{
  "num_hidden_layers": 20,
  "hidden_size": 640,
  "num_attention_heads": 10,
  "num_key_value_heads": 10,
  "head_dim": 64,
  "intermediate_size": 1728,
  "vocab_size": 8192,
  "hidden_act": "swiglu",
  "norm": "rmsnorm",
  "norm_place": "pre",
  "norm_eps": 1e-05,
  "positions": "rope",
  "rope_theta": 30000.0,
  "rope_fraction": 1.0,
  "qk_norm": false,
  "attn_scale": 0.125,
  "bias": "none",
  "tie_word_embeddings": false,
  "parallel_block": false,
  "init": "trunc",
  "init_std_qkv": 0.0148,
  "init_std_o": 0.0,
  "init_std_up": 0.0148,
  "init_std_down": 0.0,
  "optimizer": "muon_variant",
  "learning_rate": 0.00138,
  "beta1": 0.93,
  "weight_decay": 0.22,
  "lr_head": 0.00541,
  "max_grad_norm": 2.0,
  "warmup_steps": 200,
  "schedule": "wsd",
  "decay_fraction": 0.85,
  "decay_shape": "linear",
  "final_lr_fraction": 0.0,
  "batch_tokens": 131072,
  "max_seq_len": 512,
  "doc_mask": true,
  "train_tokens": 834900000,
  "max_steps": 6370,
  "dataset": "wikipedia_en"
}
MLP neurons of a small language model. Each row is named by its layer, matrix (gate and up: input weights) and neuron, and shows model dimensions 176-431. Each number is 128 + 24 x the weight over its row's rms, rounded and kept within 0 to 255. Numbers have three digits each. A neuron's up and down rows have the sign that makes its largest values positive.
After each neuron's rows, "fires in" lists the words (lower case) most often at its 100 highest values on Wikipedia text that the model never trained on.

L2.gate1484:139107134107100111128110096057126113115098146136132115120139121119145135074113154119139155121151120131063131157157068151167133121132070147146146143138144116112119169143106122117122152131088139113149122153153149143087107157156110109117117118110136162154152073117145108104119146128139130115108158154102157115106125128184151123104094145144126116132087098166148135186175153136155086138163131135148140123138130128158102114120157112117136189075135123150113123107144129091105145157096119131140116143137150085148069129106116135134142127170107112158079110109145133089131094088119119137099133065120135154122135129116094135134110147132119128140137134145135102137160175129131103131094153111139096100140098177174119110135097152119136154118121131143104083149140129154088137119119082
L2.up1484:164100128096121141129125095104146116124096150131174127132133111127137134089128150113116133119132115142085146109139100136145166105146107154159153145127133117129150172145084123132125113123162135141134099130154115162110114164127104155134114143100137133110160082164147105084111182105138077144123159125133108140089113088163105113099105114130124092123119098148135107156161183129159088163161141102112134117133147131162119094115125102110137180060124117135129126118097127143136185153130143129119090135143165118124087141117121126132124126117125140168097094077094114135138096091110151147121142098130130130089126121077103127126098139150131129096134121147111080115144168160142178140112135102133123107153115201159131091126155132093108131109135133141129074155119158143107122089124109
fires in: "november", "december", "label", "october", "x"

L2.gate1026:117149161182113101089100126102150128114115121119143117122137118119104106127087152102119101146144151132125092132124148160098140139151157115165093080149181111154140118156148143144131122109149141107135118135126121126133167160125130116145138158132108140139147146121140117126101174131186122115090139125110104159137152127152116136105108109142110158104118082137143125113165104136149108125121096101096106107139142135066116164093145137111096171136129139154136125087163146136140120118110113141127109086112134127140146128112147113080128180191185148133121075127120103135132084108135131145079141134140127148113129133158089091119118106132118127119108200114188146105123181171115142116125109146137140106128109142149111122136179112116117109135152157194110105148133112112108113112121110
L2.up1026:119117172158136099078128128142139094087169124125124164142142116128119145122075097120128129120114160128111096212127127148090139174096158121178105090133150147152136136147141124132131111156155135134150138118113140089160173128116102142131163123163113155143139121111129107146137137119173155088128132115078115134127137105123161145137117042141103147162115072135078109169130101119145140152123087112145111106139118135092161182099174117147110135148123147113137139136109157131117121161096085131125122118092120125128144143168127167134168120137161156145119101088097142155128106087135144147138117124117125163134118087128097124148104141139139166123150154093143167117132136098155128143111137180134097136133148131120110110159185076043112095119119138171145118151103157129091126124119083
fires in: "also", "be", "been", "then", "often"

L2.gate1477:163145120087132115137111109129110128108140144160127102117097166124112137076099134134134126120106119119176169195157124124108120099116132162131131085130153113160136116113129156139131197186097148106140114121109124073127130120138117144143109099120160141143104091128169117141143176135141122162140135182126165123128157116148132124081145095117104131122155099113123161122110134102162126168110135109152112112113139116112152097096164129135158105136167110133120161108162145129127105143124175088101127105140134100142180102137121172137130112143124141115097113152111104116153177106143129137152137136144157143115141145103145143117155120152146129151165157154121132148137111144156173160162136111125143172155124160117150080129111142145098141092108088098118146105158129155150135147141139
L2.up1477:132122091117166100133088168130101110093114157134120109097103123113136148073136131145116124164094146147176160154096148120073123141123149156123121119129140140142152154095111154096128138173090162102151134113108102083113139125153155152146102116110124091199127057104141154131140141143125126117123133100123139134145135140115127139099128110102147123108127109116119185150145135112148132182123123156142139121129161110108130118116169126117165101135168105080115160139174166132166113148139102148144107097138152101139170123145116160116116120139132109120079109125124155150136125135159131134123111138129130113123148109118178135101155112156127116142170090128148124136135133157146158165125145127102104122110145169117139100169120149137121164131125091121124136094139096151127136140140147
fires in: "album", "book", "novel", "volumes", "article", "programmes"

L8.gate1712:208140113143163132125133093120097114145110151089122149131158099065111105148146132106164098142139087140141106124125154118116175129132173103113122094121084139204105066134151154153125120146131163133084116069123101137109135137165147160152133103078161067126129141146156116138176149132140129141111210159110112070119175078143165125113104139169119165186136148127170152130105114117132159111093132142160108115107110131098069139134148136100075125147146116127147113110138158123128114117132113091156144109080100131157152156153134117119132141166150152172113144147105171148130139181107120113123154139095142130124097101080118106147160143131173123106157113108107118143133124084122134106126205129110138134146143124138163110134142141112110116114138128103108124157129112108100127133108122
L8.up1712:147096084131116123132111070100177152134107119123122102149183176115110114175119146084148148142109124124102139152095147128117129140089111098095119140114130145156133118091173117143140162109121102126143124101078146113112098153138137140105133144090112149128134142138123122122154157144134131155142095145159150151121157099156133142138080168134130148141082134132147116120099152117106149140127115124178113120194147121134172139118111171131118126137136105143143113132143096114125123089142087110134125133153142101146121115110118133111130127141134143138163050094144103154142101146130176158136145155148115162114064146107093112116123144142149127108132138143133148116112107117101143135155150118144092138124102113100153155162164074165155148086068085140101107149135114144138113169147169
fires in: "of", "with", "to", "from", "kills", "pinned"

L8.gate1646:110124132154141150103131101143125112159149113131112101153113147143141096109136170110153125128164095129140117175134105112132154088124128121098117170142136130181173110152188163125122137118102141126166124130125131152159118116122125100127120131117077146075133150169135140093146135155125106148123141095113163132134119154130118139140125146115127146119136131171163117154153126095129132119123130121145132132128110116125124117136138114146068149098149114122155102139115092117118103138146130129135128140126091137168141123144128117142123157132132115137172132102148143130143167158187101119147155152136130124120146095122124116098166138144092092095117105123167143080151146150134149115142170151121131159105128102099139092155119166141120149108166083125111131125128100105162146141090135
L8.up1646:140136123158136130114124111132139149158152116138120119148112123140130136091115166139104143137146096072094128146143151106100131126141117072156159161140118146149143136148105138118065139102090121144139137119150093139147131151135154147121087179132121151132063141087116110114122155157092093126129100080156162077093133137128073124114151160182111154152163138161173120118125069132159154118145148123124194093156134119132111144129140095131110133122131119139171085153105094155111125102156129078120150152143106131144118172101126074149122195126113143156129111128131119103092074139127155116142104125125139128073144132089132121103155151147101114134134119141137134096151153133146126142116126131131180105115096124121166149140138111144083124097096106119085122114124153137161107132142136
fires in: "to", "with", "for", "into"

L2.gate173:108109107161077132116110095110140196159081126136096139160113109135142150125110107133065123147065145157125120074144108154148119097102141121123148122125170119127128155126100133144107145143109150123104089180085109124134163112114099135128126093141129165116120099100100130127100120091159149177150073144125120102144124133170142117153189098161148123103092081179151182141126171109078131105100122160121151119123106118161136070101132150114128129147116115121110104102100115129104125131122139147124068096104128093109147171099090119130133131143135115149137135126102094092123129123154139133099104127106113170147198122126150140114145116133115149129113154108111141175113140166123143151140127164137142130153132158129141108151100163120149176132104139174110152161096124101161093117130151
L2.up173:119138121132106138105150105103170138143132145132099131134207095141121169118135117137099097156066107139131169091105133132086122088142096131134146111133156115128151158130110187088112168140062135081124087191093083067135130107116133144150152104102114157185128116117122155110062140111134143121155062131123116078129138127136128146124150102136137135069113107158137133155127143140133140159084146132153124095131091153187151091096150157121165154137090129123096135110127154157149171119145132151101099125137154128120075139095168095142127132143127114133139134113116113096121132114128128122106125138123123122102132114143101116099095121115105143139154135143131182114106122168116149113135115156127084127142144130130126116156127160160132150126104127161153168173116105110158113089143178
fires in: "label", "formats", "best", "subjects", "subject", "code"

L2.gate1342:071133153114134180126100137098126079114099137092144126116121118172144111141147109147155165137134116100130137114048126157099130094116121137169086139133134117083177119138114152113146127119131143094151138167127052147143134131175104116127148119130121129127124121144089102128103122110138152143105107122109101124120158128120151142126145122130083156123096126151143104117124096151155095158158160126132115106113131140087165076112140138108140186123091151165150105111117121161158107135152075104154109160116154150151112145092137102151134125098117103104102110148069130135139145139126122131118153129125151120117164131079136133123123142112132140130138130138114123143155124147161095178119149121134125071164089121136122067124102129120118157118111168147130107189147139222123136082116167
L2.up1342:075131117131142147108068120150120109094123132121129107094132120159149120129158095137126149141160119142151116144120151143138114110098134113147106102137168126132144118112098132125111148110132150157155116153173098122131153141138118126123166121126138093072117102141141103137117139091176143155096092170097130162140088167097150136085090122144069139115077102151133126125089105132125118165144156137123155119103142138104138067116125138148130187105083094177128136152105129163167091115150065106125122159150121132118122136132157106169116140140123115104124102114076125109171142130082130106120130143144141128145197119091125138094137128105169135144118136110152121109155115103126128174119131156153165078143103087148084110106157122122104130103158152137118104170136128199114148102121131
fires in: "december", "november", "september", "connecticut", "august", "june"

L2.gate736:124143126143175153129152117130135098117118141110159129119092153164101150159144117116121173129150146155137108146119116118132122105106109183111123155138128170087133139087127119160148162148100106128119121120179094111155134150128135100161114135113113149189123130113135123107119118133141138121169146169151125107131177149190112101133174161100137114098134123109153139155098161136141127131138151127129119125100080143125147125120080116138134112166152180102153105151154138129124094117153122159159129163125115098154112161124115195123119146138090111170136126117132142162107147142097148100144131093139130114100145172110142123113158098136101124114154130157144142124109153128136088136143127118150114131138133141111152139153137106099111101067112097108143118172117067122127162145091187
L2.up736:113096082154158122099103111120121083099130089133180133088107170138140133152132111133133148139133145142128147138121114158127135077115117144142158136108073133092087167116171106110138100136108157102142110128089108122140112123156133134097143137155121111100135133127142109125111138131135120146127142138080140115126139127148146169101118133167131127134143124129140163152151132123121114143094143123144107123156111137122135140171120129153149092117145147110114156163177148144134129163089121157120143136125116142123158083111106147118116105146120087114117158157106147106126141105126086141106151145120145105134102135122162117151090092100139108124124134162181118122103183106152106145108094143125165115130128157144119134119133136130162167101098134113126104142145129138184147120115175
fires in: "album", "game", "book", "it", "movie"

L8.gate928:102112157141084101134123139142146144134093144130157145142137058148118101119148139066110140087113127095158140143163155121167108165101136089091129138143098138105127111133123122066171143136118090139116151116106137147141059136148169115135107138141146099092150140166173101104113145120159130106111172169171104165120130133165122082113102135119096158147103122126111098079123143113110137104132138121149102128095129200102151152161117106138105109122111105130155168128100149105146128173141109129102128152132108118135083121140114108117117124103147137114123153066172110130119095116095158147145181130113161165110126125058095145148130123132116125086107104134132149152114088093133125116120131140154096155122078124101145182147140122147161134109106146140121109094092131114118139136100125
L8.up928:124103134125128105135119098078093132103090110142155159177138157147104111151094135096165105147108108089121165139121109111102106135168148113135189140065159158145137121085126124158166168140117092104132151109133157153124086108143163101131124113123119122146122139115121143154111155100147108125152084134125149149160152128167162132115155175111140105137130117151106153088171098137163137112116105130132103164131122162114149132131087091140166117147131149143172152088114138103141103151136144142118142158098141109182117107081117115104139153104118117122139130101101148132115109109123105144070160128081151124144115136147131148125153113168097133132121100091094148134120143112111175074108103119129129080142117102118150159126120143154172145125139112093096136139107141124097122129137120
fires in: "of", "from", "in", "city"

L2.gate135:126098094113114121169127122126091146156141182137141103111123152098114081126115155117098139088103133151152103098138114167095164127095129132136155125127147130109114083152133145091122134115099115156149090132144135100122171118129139115153093157110104139116091148110109087161128165129118107162135131159146157098139133133135166128160112171106102160153101131173150122145138176144106102162145126116169117098170126124158126165127134102132138082122170073179144112110110148176117126149171195128134131142136096095114125108099169177115134169140138136127115125186143131114131107125162146138104080135137156125112061142150122125136138104118130091115146146166120152107114098097106101149070174120098130083144121149123134159140104106122121095145118142112120114116116124142137137105090164
L2.up135:146090097110124130145104090117109163167135182130123101138142129125112092130142132110114170129114117120132118084146107123121187176124135133136171105125155120098112118146136149116106133123101132146141110144105126111150135138115144134153099153130125130119114141146120087128141131130118114136131131153142142105134121092136157109169123175113109133132114130158140110143162164146098078148147130125153140094145166113144132171148130101138140091128157065186129097107146145187132103135130172114138156112155114082124114128092143173107141218172110122092104132184168113119119127116152160121101095157108165110141082161142114132118137103147127050150168174151112183135076124115105132153077158130101124100142140122112139182110149111102129099141127161123105094147105110133152117119139159
fires in: "usa", "ger", "ned", "italian", "cze"

L8.gate1397:111128127155138108143138114117123145115168150094167109118140110134099126134122138081133141144136088122140134145148136120108123101121124114106123111140147151131128099142101125137126105108120097138123097158111094152149169128123155169184097153151111115119131090173140140144098135158099126151108143128107122096129151150082129070123131167143159101096144161142093099134133111156117102147152127130109134168124123125120197155100136133125091112085126117110158142143105117107110145111162112123131115133143147144141129194129108138125128118125105090153097088104140155132135154097132084112124152179143105120157155146114153128099117103108138124178145160129147097145132138121144102093133158172142137107089093124113130125138158139135139172130154133164126111102084136063083110100151111
L8.up1397:164139153082117115174071143128116130115136111058130091123123113146132114103117086128090137129166095132122113121131113147133121094116129108177130145150146176135138150122123162129126157129122111158095105116147154136136115106118121118142145127144107137138110170099055151125127125115121116117119121104106105142127141143105123145122141133147129121148098107130141124140126120107099130140140114140081107167147182128166112118089153130096121129150119119119134124086151117140115176112127100172122126141118127111108107109135126168119127075198103109132135112104131136156152129059110144092159166092105143108129126080108151159121075117137119111124119150136154116162152110169097133138123097080163125123129123150119109130068155112211083109104135096108129138147149145109130133102137148
fires in: "to", "drag", "in", "and"

L2.gate1260:115128124122139125128156130125129118144161117055156128096128152109123127137074139098110085122174131102107112125118093126127102116176121176192112121105161135147170121116144144135092142173105085083110137122128108135119108094099148153095147066161153118108121110128168124134111138125068161172124134146138134111116116135127200116162138156102171167109124153172126141161132116098079108140125152145112124139169138145154068166145099129101109137143139122150140113129104152110130097102129108114105122129133149083072122173130069097174084110137084139105132125147114121146125157158126114147106145155131119065143168086120153114152144127135132127117142129131142129142154140111131139144104167093117072105121107131133103116132134095157117074095160129174127136191134100114101126129131157
L2.up1260:126105147124176133151150124146131154105117128124128099136130143118076131126109157101108116088169119115132115117124115112139089146178139136163158151113170127136170104134105137137088161122101097063113131106119122127097139119116167078098122120187126118130114137102142096132121131138105144167155168103127168104095134139128145130189139142099149160161118145159136121136130098129089120148122145169091093162143138151097110172172154134109113150169149136133149084125134147119152123113157104138145137181142130148064085152113101116133104119160104145118135101125116147157145160151125104126138119144145155124144144115121139133159131138148192126119194134161134117146094113136114147079096149097123129115136111133154103146108092127187101099119164096190121140152156108090134126102131142
fires in: "000", "and"